config.toml
head_dim = 32
d_mlp = 1536
norm = "layernorm"
norm_eps = 1e-05
tie_embeddings = false
init_std_o = 0.0182
lr_mult_o = 3.0
beta1 = 0.95
decay_shape = "sqrt"
doc_mask = true
MLP neurons of a small language model. Each row is named by its layer, matrix (down: output weights) and neuron, and shows model dimensions 272-367. Each number is 128 + 32 x the weight over its row's rms, rounded and kept within 0 to 255.
A block is one neuron, or neurons of one layer that tend to fire together. After each block is what it responds to, as a language model described it from the Wikipedia text at the highest values.

L4.down685 [ 96 109 136 147 118 110 138 126 109 173 121 157  81 153 131 161  86 131 153 136 140 130  85 118  44  87 153 100  79 165 140 133 175 132  47 167 147  79 139 166 106  96 122 178 132 122 141 107 119 143 113  82 118 137 111 104 120  95 139  22 151 144 121 105 153 116 149 137 142 152  97 182  87 160 112 123 107 155 134 129 114  74  84 125 145 109 120 190 179  98 145 114 138 110 115 130]
Comma after name completion

L5.down102 [160 116 125 165  97 140 117 119 123 117 132 197  62 143 151  95 176 125 104 115 146 141 117 105  75 132  94 132  42 140 148 162  98  78 113  84 130 124  93 156  75 164 161  81 155 115  92 131 124  70  64 130 108 136 123 123 113 134  64 126  37 114 117 166 152  94 142 114 117 113 107 151 130 137 136 205 167 178 142 155 113 149 127 120 113 185 103 169  84 146 196 109 108 129 145 148]
L5.down283 [146 116  81 123 166 153 110 127  75  64 125  66 163  90 134 119 144 113  84 166 129  76  90  77  98 163 141  61 123 108  93 122 138 105 141 171  77 193  92 116 148 153 138 112 129 102  74 119 129 153 117  39  89 110 110  75 146 143  94 126 144 104 143 137 162 140 129 126 176 149  75  97 103 108  87 154 121 181 155  77 139 101 110 193 157  47 199 160  96 165 116 121 109 130 104  85]
L5.down510 [ 90 163 174 162 138 149  88 116 116 166 121 124 136  80 170 198 127  90 112  99  84 132  79 114 121  95 110 120 106 125 128 120 105 140 123 103 107 136  70 161 140 174 129 152 177 127 124 151 160  97 116 120 151  71 122 160 190 158 146 139  99  97  63 179 166  80 163 145 173 153 134 175  91 161 117 153 109 139 128 108 114 196 131 138 134 122  94 130 129 189 125  81 107  53 126 171]
L5.down664 [131 121 110 127 166 125 132 142  78 122 149 117 144 178 150 119 121 137  98 126  56 106 100 155 113 150 142 217 152 119 120 109 208 101 127  95  89  77 128 132 102 169 108 138  54 164  69  66 133 123  97 101 130 120 157 145 145 143 111 126 153 111 166 115 162 106 108 119 107 122  96 123  86 114 120 143 129  98 167 103 152  85 137 147 166  70 102  76 136 149 141 134  97 123 139 120]
L5.down914 [112 185  92 106 126 116 145 131 148  97 179 158 125 135 154 105 107 104  99 116 112 167  45 104 120 154 139 132 146  83 205 131 111 166  72 163 124 164 164 162 165 145  64 149 124  99 142 177  73 171 115 108 164 142 181  85 137 145 172 164 191 111  99 140 127 163 163  57 123  95 104 169 107 176 184 167 168 147 147 110  64 134 200 147 165 122 142 101 151 146 156 150 176  60 170 108]
L5.down1005 [ 99 155 133 148 105 139 116 117 158 130 132 100 151 140 115 155 102 152 141 168  76  93 103  70  87 136 122 117 123 115  83  75 134 110 138 141  84 108 183 177 126 117 145 127 107  73 110 122 152  86 164 100 133 167 100 109 160 189 122 156 128 143 119 150 162 152 127 187 131  79 124 145 144 127  82 173 139  88 157 107 133 170  73 125 160 156 133 180 126 142 124  95 128 207 126 108]
L5.down1053 [125  83 156 184 121  82 169  66 207  95 112  81 129 178 151 113 168 107 165 151  91 140 177  80 111 125 105 209 122 145 168 116 151 137 137 122  79  94 150 140 133 156 146 139 134 161 142 186 155  69 129  91  85  82 111 145 112 211  95  94 138 168 133 152 170 156 119 122 171 127 117 118  39 146 117 177 140  88 142 116 140 181 147 102 177 147  76 134 134 146 180 143 114 151 109 222]
L5.down1064 [121 157 102 172 126 170 151 117  89 185  98  88 122 156 141  84 114 178 160 158  93 155  85 137 170 111 161 185 118  78 155 101 171 107  71  78  97 127  58 161 100 131  82 116 137 124 132 140 171 108  72 174 123 153 115  94 102 109 180 171 163 122 156 116 108 120 116 141 117 175 115 169  76 188 119 156  87 114 166 110 120 141 118 127 101 136 115 137 100 162 151 120 135  89 123 136]
Biographical clause boundaries

L5.down294 [ 87 160 144 149 147 126 108 168 139 130 119 125  94 132 175 145 127 187 146 136 140  77 127 143 107 129  96 136 151  99 147  95 156 152 118 131  85 165 139 116 110  72  86 175 132 164 164 115  71 180 157 164 158 127 113  97 127 126 122 136 102  74 136 136  90  77 176  75 137 180  85 127  85 105  74 158 132 146  94 217  97 104  97 103 144  90  65 125  82 126 123 217 132 151 126 108]
L5.down733 [ 97 104 101 159 138  93 160 116 125 101 169 133 187  56 174 121 161 150  77 109 120  91  45  77 112 177 121 138  82 104 179 106  49 143 174  84  85 135 139 157 128 135 101 147 118 118  96 113  88 128 137 132 119 103 114 166  73 124 149 120  55 140 150  93  85  97 108 121 149 125 106 182 135 115 127 120 128 143 139 173 135 189 158  96 112 153 194 133 169 162 128 135 167 222 185 170]
L5.down807 [172 171 154 185 140 148 149 153 100 115  87 119 114 161 133 128  77 113 101  58  57 104  90 106  59 174 126 144  75  96 116 127 120 103 171 145  77  81 129  96 176 118 172 107 132 157 108 115 179  52 155 141 140 128  34 140 148 119 126 104 140 102 103 240  78  78 171 153 205  96 129 138  91 139 135  83 131  99 140 180 102 161 111 159 130 159 139 133  99 197 180 110 126 140 136 151]
L5.down942 [ 77 120 141 171 168 118  86 163 105 142 139 162 116 183 107 106  96 112 133  79 186 144 153 144 151  91 168  71 148 151 165 106 147 195 115  88 127  81 171 112 140 131 102 153  93  95 105 106 128 134 152 115 130 115  71 117 168 122 161  72 131 155 118 160 141 161 115 110  30 154 137 130 175 128 107 109 101 135 125 125 179 114 115 156 141  93  78 177 117 174 122  97 156 121 126 114]
L5.down1139 [149 110 169 131 126 141 134 108 180 128 161 157 110 107  90  89 124  68 172 140  84 129 202 118 128 111 138 137 100 116 118 115 155 166 190  73 147 114 149  94 136 157 150  85 100 149 154 124 118 105 171  88  45 122 128  96 153 165 144 114  66 176 101 110 114 115  98 147 119 110 130 155 147 138 128 230 118  99 144 137 159 133 105  87 105 160 141 150  91 131 155 150 114 151 151 118]
L5.down1205 [ 83 155 109 139 133 119 119 160 146 148 122 123 129  84  72 117 135 171  91 140 152 130 110 101 195 158 179 162 116 103 118 137  94 145 131  82 126  75 132 135 127 143 113 123 102 134 138 122 150 106 164 115 104 149 107 179 176 147  69 118 170  90 107 127 120 138  96 138  77 155 108 141 130  88 131 162 156 152 154 120 170 148 114 101 179 123  87 156 122 144  98 117 152 177 196 109]
L5.down1476 [102 170 134 165  79  85 153 113  92 113 113 136 146 181 164 137 132 139 144  95 134  96  96  84 141 156 145 121 172 155 129 157 107 157 149  66  69  94 180 119 171 163 113 149 103 158 102 111 131 137 174 131  72 109 147  93 184  86  90 152 161  84 139 132 154 145 129 146  94 123 189 201  82 123 178 149 124 132  94 103  97  75 153 118 146 158 136 120  79 116 133 192 139 105  61 123]
L5.down1507 [144 102 102 200 148 103 127 140 137 148 129 135 111 131  88 135 111 174 159 108 145 128 140 113 130 140 157 136 146 144 175  72  90 139 128 101 124 119 117 157 135 108 139 134 209 122 130 107 185  95 177 154 185 168 118 166 149 103 154 125 103 149 129 103 169  97 164 106 136 120 130 146  79  81 113 145  98  93 129 141  84 128 126 114 126 118 164 141 188 132 126 124 105 185  71 125]
After-name continuation

L5.down166 [177 121 111 143 139 152 134 119 128 107  53  46 135  75 109  39 193 149 135 117  91 175 127 123  62 129 196  89 100 101  91 106 141 148 115 106 200 126 117 102 159 154 184  80 109  94 103 115 109 143 133 145 192 144 143 141  82 139 103 143 169 127 147  20 140  75 102 159 107 126 168 119 161 112 179 149 101 162  89 121 145 200  94 114  95 121 137 182 204 148 130 112 152 100 128  92]
L5.down208 [ 94 140 118 102 113 145  90 130 133 145  46 120 127 103 106 129 143  88  80 162  31 115 143 208 114 130 162 124 163 126 137 155 114 138  99 111 142 142 151 139 136 108 139 153 133 137 155 129 162 119 159 132  85 118 139 150 103  79 114 125 178 114 102 147  93 115 146 128 130 116 110 126 137 128 130 115  86 161 134 173 142 143 149  96 148 159 111  59 137 188 134 124 180 128 107 147]
L5.down261 [131  89 140 112  72 162 138  49 154 188 135  79 144 147 192 133 164 130 201  68  64 111 162  52 136  92  90 135 228 117 110 141 119 153 143 132 139 102 151 175 142 130  93 125 165  87  97 145 150 137 144 131 125 121 132  89 105  86  58 152 107 133  86  89 107 132 124 167 137  80  97 153 112  94 137  80 129  91 120 159 111  89 131  92 123 119  99 132 132 157 130 131 158 119 128  77]
L5.down638 [134 112 125 117 144  84  87 114 126 101 166 156  74  98 128 150 142 152 178 154 110  50 106 134 136 150 110 171 152 103 169 115 132 161 141 156 103 151 122 144 161 115 116 119  97 140 117 106 138 163 113 104 155 106  97 103 168 128  81 104 117 161 140 132 136 129 167  87 105  86 133 135 180 153 123  94 118 116 120 109 113  57 113 102 118 145 150 108 160 171  75 170 166 132 121 164]
L5.down739 [ 90 112 177 125 169 125 143  21  87  75 112 137 123 167 122  37 122 131 131  98 150 169 116 134 140  85 118 103  97 121 133 122 139 122  62 177 139 191 122 168 137  65 162 123 139 174  97 151 111 165 118 154  95 138  84  68 141 113 168 178 103 115 121  95 104 147 120 107  99 127 109  77 123  94 120  81 144 104  91  87 103 171  92 110 176 173 134 134 120  76  82 102 195 127 126  86]
L5.down1076 [150 148 141 132 172 111 160 180 101  71 124 112 120 126  79 153 115 109 109 133 131  99 158 214 138  61 137 124 123 137 170 140 108 153  95 102 146 104 136 160 139 131 148 124 107 107 133 153  82 128 125 156  85 101 133 147 140  80  94 118 143 119  81 115 186 135 128 118 145 197 131 201 150 108 135 161 115  88 113 112 166 101 113 132 101 114 100 137  96 116  70 145 103 119 187 156]
L5.down1261 [164 143 131  99 117 127 141 192  78 141  90 147 105 118 130 125 150 109 169 104 160  94 155 116  86 103 139 163  60 150 119 152 143  83 155 101  90 156 109 131  89 148 171 154 117 117  98 137 124  85 150 126  87 123 102 108  86  80  82 109 151 179 129 132  96 128 143  69 134  90 120  90 110 102 132  90 177 114 121 133 107 147 118  76 167 171 104 129  57 136 130 152 131  93 132 143]
L5.down1286 [165 118 200 116 160 104 148 159 115 116  82  85 141 121 195 141 144 108 173 105 123 117 126 115 101 114 123 120 174 138 144 139 159 174 172 107 170 156 198 119 139 119  84  70 134 163 108 135 126 157 126 100  88  81 182  87 113 156  66 160 109 118 156 108 126  83 143 118  93 138 132 118 120 125  80 114 126 137 118 116  95 125 115 105 158  81 140  74 109 137 151 168 141 101 196  73]
Coordinating "and" in pairs

L5.down386 [173  82  83 142 166 127 136  80  91 142 121 186 129 147 145 123 132 107 133 131 113 129 160 107 123 150 139 171 133 183 137 135 104 108 146 139 105  66  90  82 170 115 146 113 149 152 103  91 136 166 153 140  94 153 104 143  68 114 164 156 117 148  41 139 109 145 133 155 133  44 126 145 133  75 121 191  85 108 171 147 110 193 136 147 154 169  95  79 133 160 157  92 127 115 140 159]
L5.down427 [ 91 109 195 132 112 108 134 169  66 149  93 171 129 150 161 144  83 143 157 170 107 182 157 182 119 110  88 140 105  44  81 135 130 101 108 123  68 140 112 124 135 184  81 146 144 164  98 129  48 123 104 163 119 116 162 115 129 163 117 152 127 112 137  60 139 123 154  85 149 117 108 142 118 145 124 101 191  92 171 127  89 127 134 131 125 142 150 139 137  76  73 102 100 134  87 135]
L5.down850 [106 130  90  98 159  93 142  90 146 176 113 115 131 123 150 171 122 132 130 168 147 147  75 108  38 117 113 135  55 131 122  96 146 118 156 170 132 138 110  57 110 112 111 106 112 165 147 143  88 181 132 140 140 153 164 105 124 166 141 155  67 161 138 144 169 114 118 118 127 119 124 140 154 133 118 137 111 141 105 112 110  77 101 147  93 163 126 200 131 161 173 142 125 160 120 170]
L5.down909 [120 154 115 121  90 166 112 129  89 106  70  85 137 146 113 174 129 120 168  78 153  86 159  81 144 150  76 126 102 157 102 117 124 105 110 122 139  87 100 105 123 121 132 104 140 139 150 138 152 156 122 137 139 175 120 156 140  89  62 133 168 134 160  91 159 135  94 103 174 116 182  96 120  85 137 108 134 159  48 151 149  75 172 101 134 156 145 118 107 124 154 171 102  99 116  77]
L5.down919 [149 123 109 166  49  93 170 153 164 138 129 167 156 135 204 154 134 105 117 129 129 146  92 155 103 157  94 105 126 118 118 186  93 169 183 132 136 125 160  88 147 131 154 110 129 119 183 134 112 102 154 129 106 161 117 160  71 102 127 122 129 150 145  82 125 126 133  87 105  68 106  89 119 153  64 152  73 134 103 120 169  86 163 193 108 141 142  90 198 160 113  85 156 102 162 204]
L5.down997 [172 114 125 139 153 162 110 163 150 114  99 114 150 109 164 153 127 140 134 114  69 137 145 142  53 171 138 152  82 133 115  69 139 102 213 120 125 119 168  99 167 121  86  70 104 161 148 113 133 173 146 144 128 117 122 100 163 154 134  91 119 145 184 157 112 145 153 110 189  97 172  99  89 149 106 134  67 130 131 155  95 137 143  92 136 113 110  90  84 136 131 174 207 154 123 143]
L5.down1238 [145 179 123 113 127  79 137 140 110 124 149 153 169 101 126 197  60 182 117 149  92  73 121 182 119 111 136 127 110 111 159 153 130 146  99 171 145 160  45 106  91  97 115 168 132 144 103 146 160 154 154 181 133 119  92  33 137 182 125 108 134 137 119 126 105 151  73 109  87  83 118 120 106 111 156  88  59 181  89 181 173 154 160 167 128 117 154 144 142 142 136  95 185 121 132 114]
L5.down1415 [139 156 198  63  84 158 157  40 186 151 114 163 122 188 102 141 138 130  89 127 136 162 159 183 151 106 123 110 163 121 214 100 117 158  98  84 121 149 136 145 202 100 104 110 128 132 118 129 119 116 141 111 144 173 129  89 193 121 157 132 131 134 130 146 154 113 132 118 183 200  98 158 123  90 107 137 106 157 128  93 120  84 149 122 172 147 112 125  88 127 192 150 122  89 213 131]
Role and title nouns

L4.down236 [143 179 110  99 130  89 144  94 151  92 144 179  59 111  92  97 154 114 151 110  94 110  98 107  59 115 158 180 160 133  88 205 140 146 143 168 146 125 136 150 171  94 151 154 168 137  50 151 151 167 111 167 186 110 112 124 144 139 116  70 168  81 150 132  91  71 157 203 123 169 151 148 169 181 145 174 174  73  91  90 115 144 121  66 125 106 142 152 119 187 101 103 164  91 119  77]
Sentence-ending noun completion

L4.down932 [114 136 116 143 148  91 129 150 133 103  81 125 156  81 110 172  87 152 121 143 144 109 131 143  81 139 131 161  94  96 138 132 158 137 103 154 118 138  60  90  99 116 130 139 130 133  88 143 144 133 252 151 110 147 133  89 161 188 178 133 155 119 152 136 141 136 126 105 124  92 116 112 145 130 145 163  59 169 105 116 167 155 100 125 113 104 177  89  68 118 130 141 156 185 148  62]
Role and title nouns

L7.down188 [158  52 125 105 158  91 133 148 143  96 159 161 158 156 141 146  97 131  85 153 118 120 137 147 121 121  92  80 146 131 157 132 141 112 161 185 153  90 122 102 165 111 130 128 126  95  91 175 177  85 179 128 153 122 102  97 166 167  82 135 140 198 107  97  62 131 153 113 192 124 126 164  86 122 134 108  89 168 126  70  71 133 121 125 139 153  79 105 150 129 147 117 144 121  64 191]
L7.down360 [ 91 115 151 122  89 116 139  98 137 100 138 178 109 183 145 139 114 163 159 139 116 126  91 149 104 119  97  93 174  98  72 108 129 126 132 146 150 118  93 169  96 122 132 113 108  79 107 144 104 149  43 182 140 108 113 161 141 151  92 184 131 169  33 147 113 136 120 118 142 165  69 150 140 136 135 141  78 102 123  87  90  70 200 135 145 137 172 135 113 120 105 173 107 200 142 130]
L7.down455 [128 143 116 113 126 143 112 122 177 156 158 193 159 177 103  84 114 146  69 209 132 124 151  89 122 166 126  83 138 112 125 189 130 140 122  38 124 160 132 133 144 147  89  92 121 139 175 189 192 102 187 120 231 138 131 114 172 147 156 116 142 150  68 138 146 115 148 124 137 132 118 171  78  93 120  87 106 177 149 177 133 149 139 103 120 124 109 187 157 143 117  66  79  73 177  62]
L7.down457 [136 130 142 228 100 134 162  74 125  91 119 171 139 147 189  93 148 105 132  83  67 122 101  84 195 140 142 178 165 118 131  89 135 170 127 151 141  84 157 130 101  80 150 119 165 137  96  89 115 216 131  59 150 135 109  88 148 162  85  96 149  81 144  94  99 133 122 164 130 176 151 168  84 143 217 105 156  79 114 168 112 151 147 159  45 153 129 103  96 124 110 125 135 140  59 119]
L7.down525 [100 129 185 120 150 139 102 128 160 121 119 104 116 129 116 125 117 192 110 135 118 157 128 122 209 191 155 136 142 145 133 146 163 103 141 125 146 115  97 129 135  41 155 118 114 156 149 131  78  87 153  80 173 142  90 104  83 126  80 118 168 178 123 137 118 141  83  74 125  65 144 127 159  77 177 111 199 105 156 195  93 152 141 139 129  94 125 125 105 165 136 122  54 139  62 138]
L7.down580 [124 127 176 118 135 129 120 110 171 140 109 121 105 109 176 153 121 145 119 180 157 151 112 175 120 155 105 145 127 124 201 113 145 113 122 132 140 109 119 145  84 152 129 135  87  86 132 100 118 107 120 105 177  66 150 133 147 169 162 112 107 115  77 176 127 118 136 130 163  92 132 126 205 132 137 153 162 168 174 132  64 171 132 150 146 112 151 157 101  51 100 143 118 204  81  96]
L7.down587 [ 92 132 130 167  80 132 134  88 158 136 153  93 188 109 136  79 112  80 101 128 133 104  87 109 120  59 169 118 135 138 145 174 104 167 145 144 176 128 106  70 153  98 127 128 100 124 184 143 140 127 174 175 102 115 163 110 113  88 119 126 200 194  67 137 191 122 144  76 104 152  90 144 117 109 162 115 127 136 138 144 129 151 155 154 164 101 126  93  94  90 106 149  46 115 178 128]
L7.down1239 [165 132  81 134 183 134 114  81 127 127 127 159 153 129 152 153 134 101 139 146  89 103 141 172 150 101 119 157 101 103 204 127 126 107 152 140 100 109 148 164 149 133  91 131 158 143  78 145 154  96 137  59 111 143 110 204 182 119  35 128 128 111 151  59 125 109 172 128 115 157 140  89 106 132 129 111 146 103 168 130 220  86  64  80 167 156 105 182 148 133 157  87  92 117 110 167]
Main verb after subject

L7.down173 [143 152 154 169 140  86 177 105  99 135 159  96 154 109 114 104  98 133  98 133 128 151  78 128  81 113 134 121 128 110 160 127 214 123 120 181 117 115  98  94 140 137 115  73 136 107 133 159 129 130 137 141 123 148 105 128  96 149  80 139 114  61 148 103 157 168 148 141 129 148 128 207 157  94 120 152 142 144 142  98 112  88 145 125 118 168 144 147 152  84 172  65  89  46  42  95]
L7.down417 [147 169 144 129 194  91 147 145 130 116 194 109  86 158 177 130 159 123 169 118  99 138 100  48 143 124 154 130 143 116 122  86 108 117 143 134 102  82 101  91 147 110 144  83 122 114 155 138 174 127 159 118 182 128 161  88  97 101 182 136 179 166  70 140 134 127 113 121 111  48 180 158 124 108 107 103 141 147 182 168  82 179 112 133 121 122 141  72  90 192  96 120 105 168 184  82]
L7.down872 [118  67 223 129 144 129 106  52 158 109 123  91 121 174 124 127 144 169 173 127 124 142 168  82 154 119 129 156 152 120 117 141 104 129 129 122 113 174 129 143 114 112 178 163 165 116  60 186  86 113 144  88 128 119 108 111 167 115 116 130 122 106 175 105 121 135 151 142  73 114 124 112 171  87 112  90 114 164 108  86 107 145 109 208 146 196 185 142  90 112 134  21  79 141 184 181]
L7.down1042 [203 150 163 133  85 143 160 149 130 169 147 136 123 104  91 146  48 166 160 109  64 102 160 144  92 127 135 175 105  77 101 137  74 120 110 140 122 137 149 100 122 124  87  66  97 134 114 137 119  98 129 109 129 110 122  89 109 170  61 105 161 113 178  97  93 154 150 102 136  88  81 119 151  78 146 178 132 110 115  82 143 154 153  78 181 128 152 115 228 142 103 126 167 121 135 164]
L7.down1057 [164 104  94 165 128 105 100 130 130 173 118 118 125  88 136 140 153 138 140 120 159 112 150 123  64 121 153  91  89  65 117 146 198 147 148 131 161 105  87 116 133 172 126 172 163  90 167 170 121 144 153 110 131  78 106 122 165 145 216 129 100  73 103 127 133 132  89  83  95 166  96 119 145 113  89 151 111  98 139 118 125  62 181  96 122 101 135  80 111  93 149 144 115 134 132 114]
L7.down1160 [144 115 114 129 132 143 127 131 126 197 117 121 142 117 151  86 139  88 180 181 152 130 103 138 100  77 120  99  89 168 133 120 134 149 114  80 134 139 124  87 147 144 125 150 191 150 161  86 159 110 191  80 106 129 122 113 123 131 151  83 106 175 152 103 179  85 110 160 116  47  87 137 160 147  96 167 104 118 107 111 110 151 171 122  84 106 129 115 159 101 143 155 115 109 110 128]
L7.down1242 [136 120 176 107  62 136 183 185 119  97 121 169 125 129 110 136  88 111 116 119 143 112 155 116 124 118 114 133 110 134 106 109 144 126 107 104 150  86  59 111 114 145 102 115 143 121 118 160 107  75 148 146 239  97 144 116 160 111  62 119 107 127 159  91 156 187 107 108  95 119  56 119 126  84  88 165 132 154 157 136 180 112 189 126 161 148 147 118 160 150 107 149 137 148 129  90]
L7.down1474 [132 162 147 129  62 129 148  88 152 100 149  96 128 121 103 130 112  77 150 120 158 123 140  94  89 121 140 156  84 110 151 146 162  83 103  70 100 113 105  96 109 160 117  92 125 118 123  99  67 189 150  82 141 101 194 129 113 169  62 131 162  45 107 159 122 137  98 139  68 159 160 126 183 148 175 122 160 131 147 117 100 162  82 164 184 129 125 120 108 124 124 160 147 130 100 114]
Coordinating "and" after noun

L7.down58 [119 104  97 126 185 175 141 122 123  83 108 106 118 176 174 160 128 151 179 137 107  75 168 158  76 156 140 121 139 129 123 111 103 112 136 184 157 117 104 175 140  97 116 183 119 161 211  92 128  91  99 159 135 142 109 117  81 172 130 108 110 114 160  60 163  92 128 177 129 129 142 110  77 102 161 105 144  83 112 170 139  92 137 100 158 158 141 162 115 110  82 135 123 145  78 129]
L7.down278 [114 145 112 189 146 213 103 148 125 166  87 144  72 143 110 154  90 125 145 136 111 152 106  94 138 123 109 138 166 129 156 106 170 100 159 117 121 126 105 129 132  80 157 129 118 170 206  99 149 154 171 101 185 132  60 116 164  74 142 149 117 125 126 128 157 140 155 156  95 180 178  84 150 165 152 117 119 184 160 131 131  86 143 142 121 146 104 121 137 153  71  92  73 156  88 144]
L7.down346 [105 147 119  79 107 122 175 170  79  81  72 122 130 197 100  81  96 134  83 134 152 160 168 125 119 129  71 160 185  99 115 131 175  67 183 108  73 137 135 161 123 126  86 123 105 141 152 124 115 142 105 102 111 118 204  93 101 188 138 121  93 105 194  83 127 110 140 155 111 104 143 145 142  90  96  84 126 154 159 128 137 133 118  76 118 191  62 150 131  99 129 196 171 103 138  83]
L7.down371 [145 115 113 127 209 101 121 120 104 154 130  77  78  79 136 139  94 162 105 112 169 102 170 131 176 172 130 136  97 120 210 116 153 104 142  91 125 119 184 129  68 148 124 119 108 112 166 160 118 130 126  90 138 109 194  98 135 118 116 113  98 183 172 161 150 123 121  81 124  86 185 140 146 167 153 150 166 128  72 106 140  94 124 131 123 162 120 132 162 104 132  91 150 173  96  90]
L7.down574 [136  95  89 158 179 191 165 189 165  74  71 143 172 156 125 121 130 179 170 134  85 114 127 149  72 185 146 119 106  76 152  90 137  89 141 115  87  99 162 121 110 160 102 154  73 147 108 110 180 157 139 113 139 121 183 182 210 144 133 140 168 149 122 128  97 145 164  77 110 173 143 129 106  67 124 105 226 131  91 119  70 114 139 112 153  84 124 120 199 130 137 113 155  93 158 130]
L7.down772 [103 125  86 145 113 117 116 149 122 127 173  98  82 106 192 117 145 203 172 123 181 187  97 102 169 165 115 112 124 102 168 138 152 181 136 158  90 137 142 197 124  72 123 127 155 105 125 122 154 157  90 148 174 155 137  97 151 156 148 108  99  90 137 115 160 158 125 124 125  93  89  94 128 109 129 179 147 151 153 131 136 106 157  99 145 148 141 164 104 140  83 143 198 159  98 169]
L7.down1104 [158 139 117  99 143 146 136 144 128 114  87 136  96 129 130 111 137 140 131 133  74 108 134 145  95 104  95  99 135 164  97 119 191 156 186 183 171 122 117 243  88  76 190 138 125 161 186  69 174  99 122  91 198 168 176 144 108 141  56 104 102 143 130  88 149 117 104  79 126 121 166 140 118 138 104  90 148 177  51 145 104 142 125  82 119 139  60 129 132 164 125 123 193 108 119 118]
L7.down1398 [115 120 133 151  97 145 164 138 126  87 190 182 165 152 139  94 140 107 137 152  40  77 125  95  77 137 161  96 105  77 136 131  71  59 129 120 143 170 156 149 165 148 121  93 136 116  99 102 160  88 138 124 126 135 158  99 170 145 117  96 122 135 156  93 169 156 148  72 131 107 122 104 179 138 153 103 134 135 124 124 140 122 143  93 124 136 144 150 171 139 148 130 147 164 143 124]
Place-name final comma

L4.down205 [146 133 108  96 155 148 135 103 103 121 134 109 181  83 148 151 123 142  93 139 172 178 163 140 135  89  72 112 106 102 151 114  84 113 173  75 200  87 167 122 143 122 126 135 134  58 124  92  76 123 175  81 107 131 133 105 130 132  47 128  74 219 136  90 169 104 173 108 139 151  94 161 124 149 169 170 107  96 104 112  99 126 147 163 122 151 101  74 145 127 134  92  83 105 142 121]
Post-subject predicate connector

L7.down1 [191 132  66 158 137 143  94 100 120  96  49 115 243  99 141 185 129 134 121 141 134 162  81 191 144 179 151 107 123 223 147 119  45 126  52  83 139  92 121 139 144 130  57 167  69 112 100  82 122 158 114 159 127 118 102 107 109 134 119 111 147  90 110 155 157 153 100 116 178 155 104 105 110  85  70 133 115  98 140 195 120 159  76 128 134 114 142 114  75 152 128  97 147 139 138 148]
L7.down9 [238 108 132 186 178 119 142 105 107 148 149 100 179 137 134 155 132 139 137 151  93  83 162 107 208 175 149 130  98 162  86 152 133 121 114 124 126 129 124 142 111 137  82 186 142 120  83 100 142 150 152 169 119 140 104  96 116  93 110 100 125 136 163 125 105 109 147 163 117  85 127 109 135  79 107 112 113 151 128 164 130 101 113 202 155 104 148 118  94 178  99  94 159 120 102 128]
L7.down131 [133 157 131 115 107 130  93 131 153 125 123 109 149  58 172 133 187  94 188 126 116 137  83 125 147  92 113 115 120 130 109 122 170 116 131  98  83 141 121 154 154 158 135 116 163 157 110 148  93 145 137  46 148 101 138 141 113 108 133 110 163 143 115 124 110 107 106  84 152 166 148 110 127 186 160 195 141 150 125 138  99 100 112 121 121 124  83 119 111  74 102  96  76 119 108 152]
L7.down374 [143  92 144 120 120 104 112 167 132 154  97 144 139  99 126 177  82  67 159 137  51 102 111 121  82 167 118  78 115 133 150 109  96  82 136 147 101 157 239  95 144 155 142 106  90 153 141  88  99 105  78 144 143 162 168  59 137 117 118  72 147  97 179 136 115 118 149 174 124 158 159 107 104 149 107 156  85 125  96 109 132  63  96 101  67 143 124 139  78 122 100 144 163 157 144 114]
L7.down627 [157 157 107  95  90 125 136 164 114  65 129  84 216 126 128 106 174 156 132 155 115  92 140 153 140 119 135 134 161  83 121 161 103 143  85 179  96 167 176 108 175 104 160 169 133 120 112 158  82  42 120 189 116 126 131 188 128 130  70  99 113 183 120  56 116  98 122 136  83 163 120 104  93 139 108 112 183 116 101  54  95  85  98 121 124 103 146 124 178 114 181 163 103 120 174 129]
L7.down766 [126 129  87 108  67 134  92 197 189 154 138 168 150 152 154 150  86 149 139 144  71 123 137 127 162  68  95 138 114  60 114 176 105 125 100 134 150 101 169 128  88 133  98 140 112 171 106 160 141  71 127 133 136 104 199 164 138 109 219 127 153 146 105 140 126 137 129 164 135 150 107  80 133 125 138 126 168 216 110 140 154  98 105  82  59  83 150 172 152 111  98 151 102 138 116 135]
L7.down908 [ 84 163 153 102 104 108  88 140 142 111 117 131 150 116  79 142 139 110 108 187 123 150 124 109  96  67 104 138  74  99 110  96  98  99  97 100 165 140 124 180  92 125 115  91  95 105 127 113 138 153 145  96 112 162 163 105 123 115 146 177 107 153  45 113 112 123  76 111 163 119 104  82 175 105 154 113 131 150 110 124 128 157 154 133  77 118  93 175  89 135 160  94 156  88 204 179]
L7.down1191 [160 156 152 152 215 123 118 156  77 144 182 196 198  86 170  82 143  63 135 152 127 108 162  93 154 161 130  93 116  91 104 186 107  89 115 151 162 137 144 116 178 125  73 156 133 126  63 106 135  82 129 158 158 150 167 132 127 144 110 135 121 188  96 162  92 139  92 109 169 145 138 164 113 116 152 154 148 109 107 182  48 140  94 119 125 125 103 113 145  93 137 148  81 119  90 209]
Person-name and title completion